python train.py --hidden_size=224 --norm_place="pre" --parallel_block=false --init="normal" --max_steps=6798
MLP neurons of a small language model. Each row is named by its layer, matrix (down: output weights) and neuron, and shows model dimensions 48-175. Each number is 128 + 24 x the weight over its row's rms, rounded and kept within 0 to 255. Numbers have three digits each. A neuron's up and down rows have the sign that makes its largest values positive.
A block is one neuron, or neurons of one layer that tend to fire together. Before each block is what it responds to, as a language model described it from the Wikipedia text at the highest values.

Description: Word-continuation fragments
L5.down61:123116137126116160150087139107127091118137129104156138188139113147143141116138113087194147179137139153154137171142128181150115125161131124136128137104118151119111144122158093089109098170116128111144142114102137098106134124119115116087138132130124124167125148117148141146113130147142136131069147118138121134113084127093115091098107144104100122136105154143123117163096116121144091168116
L5.down106:121127115124131125191135045084099156125140119132136150108124157148151143151136156124137118137153115148127138115133124103142122117160095143096143112104136119102119149136087107138119157143096130118159077169148090133109112112131130164154127140141148101100169142073103112140111118127142141130127102123095085125118245134155112135170139133147135125142137152106158124138165118137176168118146
L5.down229:143108123136092103127125108131093151113131112111124146131140089137143120120129083140102153101106106161144123146130123141154106133146134163149155130154118109086160152108144171090060176101166109113149116146091113140122119118131132117102137124091151123140119114167138123128112154130117125106137137132131140128133036112144146079147117157146095127143120131106106119143174128103133142144091
L5.down281:164115084153123143133127167108108108120128121131097113121096143121145126095146130115124126151127108136122107094127130137134130110105106162118181165172083113130130100116105127125117119123130178117132093094217138144134135091134122114141112125114165128120135151139164093130127133150108152120162139145120131136157031176151132126137128095144135149150121118106115120166108146110130138135081
L5.down282:125089165158135070152125121135110163087119117124124121118142133133161152161141113136114150098164093119130070094132151139157118133095149125071205129139101149136149177127130122132134114141085101156170090153149086149164135100124144149107097124130134117139130145118140097132084149133111103128081148165130139165117118128132128118093147136148159167116107121092116140155111119151142157099135
L5.down386:122080140172093113127114145111116159146104121135089137134106139096152130163093117156120165099134143153174123138142132152122131079142112116124155159137166165146122097154107151104119141142135138154142141118121121111159173129140116126107112143118086069126130177148105073140092113147096123118105094119124140082137093127142109131123135119163119125193105105120121124148118129151128138121126
L5.down435:109184152105169107153088092113131130142115140099177147142109117150098138120124126116136139161156151119147140099122113092149134107181129127083095131108127134094133213131139092084124160117162143126169120173163118176151136131107128120115151160135100121126122145132143145146106113176163122167112096140142100125145120137081110132135138165133127118122116143134153106138154149101145137130136
L5.down439:119127127111181144148138103091092139063090155133100135136129111134112135131138127118147135153160133107100156143123101143106138105132142115120119142115123102100174149085130134123175131109093116108184098141152158116143092138122110093110122147137127117108139112146164135137086114115083122147104121162075053149159112149122149135148139120131183103114153172123118124115127179123121106181130
L5.down487:191179122161143117113132114124081129155126104087171160113128116149121128119179118127083133096103136156138098079138143141182111109131102113171111114149132126097138144150154142121102097119159157117129132138200137117150162171119086120121148131121115117160120157092136147140119128092094123149131145144114156125112041138131092126151138146131186127141139141084141135122139137168146134114163
L5.down488:153131141080120100162110119157139144112120148135118149170140098161127135135151147107108154163129168156089120143123170131130160151170134179158117144149134110146118138081126123126116124153140096121147147098141124130126144141126101136086112118162134083152093149088136110119107121114147137125142133147101129154108137087131122107157120077142130117116132133128094123116106110117085132137122
L5.down523:125135111140115133126105162123130130156130124101160083175104156109139120140154112124065153127128113124105072152120158107145175156132152150117131101149113095139144131118143100154114182098131123104166173106139135129118112113106100135121130162107111127125105179119154133149125109100149164139141105120161169113146111129118112139117122108169136143150140132142097093131125115139152117109111
L5.down581:103128113089120109114134093127098113144092152151104115129160082115156137084122135111142086114148100094124128149111125128120121135109119149094118125084109166120114150134123133123102184098117095130131135108127119114123078109107143137134095128117096144134148151104108104160130116168163117089156073139127136158130107104145130149158155140153103146190152129149104090122103079106135139117167
L5.down597:096119149081133125156110093157138184162088107118133137157132111163190088105108135153101111133156133157111113127157114133147143142126161171157124124098122122152148157094149112112160101120122129123110114140086114145112141131150157160134130111104122149126122118149110146122127104102105113158111136108124143130093169143129130048161135100126144186133158125124108081147093150101131121075119
L5.down776:138119089122136111119139106150126098104102119098103163153135122111103159119109116145088109118134117117136152136151138108132108088129156162105167119149109159133149156145103127142114152120146175146156103135153167116134111126121137131128113170083097116093146112151117124154118106161095149162132117112106147129124161149090211126111149102114121129147117137094093114112121158173123163125157
L5.down798:104117115139145065113122165135126147112112137127103125133148106106115101096122112116129160113112093143104129156120159144158180115156137151134144051120132124151121131163111168112153142120156149147153111162111122136130123114120107125099106157122130093147102174152128135124134128133068137111158130079149118134136113125133146120113178147114100099113126168077105118126164158146179082117126
L5.down886:125122128181117097176139060131122139112120114113141158156104126132127139150085160120107162124143165107097126171116115132128127086115130148091098145162124103156148140155123171131111075144134142099084123140139145105104135118139120143119102124114132149125144101162122135150098137097108106101117147135146102171134102122114150070130148132092115129126149141106144124121113149117152119096128

Description: Infinitive "to" and verbs
L12.down219:118144139125115138116121082138138125159129106162117114132124140126145133133113129137112151109114117079109134126108129135180097143155103164073135147128101090122139116100130100154155144155136120169147129159161153151153124093105142103124103117131139138143123115121124128098177124098156172081137122146107128115125193139119141156140151165137119145153158101073116122145070139113141140125140
L12.down224:121151151109156130117138071131134153112144123107149175159103162169141142110086102102133122136101139155105164184158116106155129144118091141115139138169115136109107113148125124137158131128123097101165163100124134142143125107141107135164117123141155148108112081128127127184123093175128108112112114133119113088133227117146100155101112145144098130132126144115113158140111115157120153145141
L12.down454:069127117132173099103121127106141106137106126158166156161141150079136130086141152136089107148123147117083106166120100090160115148149111127090140073112112134116125137149123134091133119147168167130121178154117127133140121154144077124131131130136115131097104106111100150136138176114133136112110109135154150142150187149128093119110144131146133096101139133150155141120090137132128109131103
L12.down651:143115125104059105172125123119137118138135107100136160068141103129119125134121114129134145073104122140151144155137110112160138126132146116173125153134115123155117164125141096157119141137138160125171120129121153121082142144132172072095086156113116148140148118161136148127153131125125125128142108093112133125139190098125099142127108099136094137125119160113111119144145147154114165133107

Description: Time-introducing prepositions
L20.down303:104145135192105130130138107157165140145164110160067114095154093121121118119120127125104124117128104098108130127094131109171154135090154134145150138106123109145114125120166125134116114105123113156163180127157114121084128123130155129134125141108113132170128154090175162144116111129078120130158081154132148130142064124146141110127150121084169149068136117090115109151112083139103105163109

Description: Numeric separators and dollar signs
L20.down106:083146126125111140161113121149142114123161129110130107129148105135160112136115123110128123171118127150128090148153117128110136134170111121141079119122108159098151096159102125110130097177142115186119111146093131129140109143136120144125113152144116156107112127153139153157112158153162165129135132105122114099155222140106116157130120111162114084178116128107113094110115099114141134144076

Description: Early/time quantifier words
L12.down112:136106100158125101171139127127124110101091138093139101107085084106088051099167125101111124152113157146148133113166094115102110135135118159055130130138136121106116101132139153124085082114113144107166108115143084135124179084074127159102134107154172086137115117131145143090130128093133142121125118127117134126121173088087130161113165138111170103088120123123090154146140114150135124139089
L12.down449:132162145147127100123114149155143149101140077150147147135115176100131142132091080166137084117120104143080137145150134169112158128109132147156145146171123096151129138152120137117145142131098124103152091116098144113131143123118130157065166137114116048162155126103150133154126134172100123121095113119100139131105119100105143134108143158104101120108146122129105177143123149113148152111141
L12.down724:118139100132146105138109133127128105120116137094120133145126112086111090123133074113110124164149090146144117104097122115141177147151093067140178142122178105103111123166097169117092129098142148168137141134155153151114131160125157154086113161133136132135134107092113076107138093154112134159128114084123125120082104115079162138156137118166152133092144111131120131114103111151141138098121
L12.down772:121142109123136131123104114119121169135184076135111128103148116157079127152080116119126101131099129136142137137113123090121126155151090125149107134137177093142104134127087154111149083110111139142159159114092139151111123093132144138118138115117133144134125167116129103125090140143124115128148111159158131071140114104125133151082175078110145143108143118142131134107161103066107112137094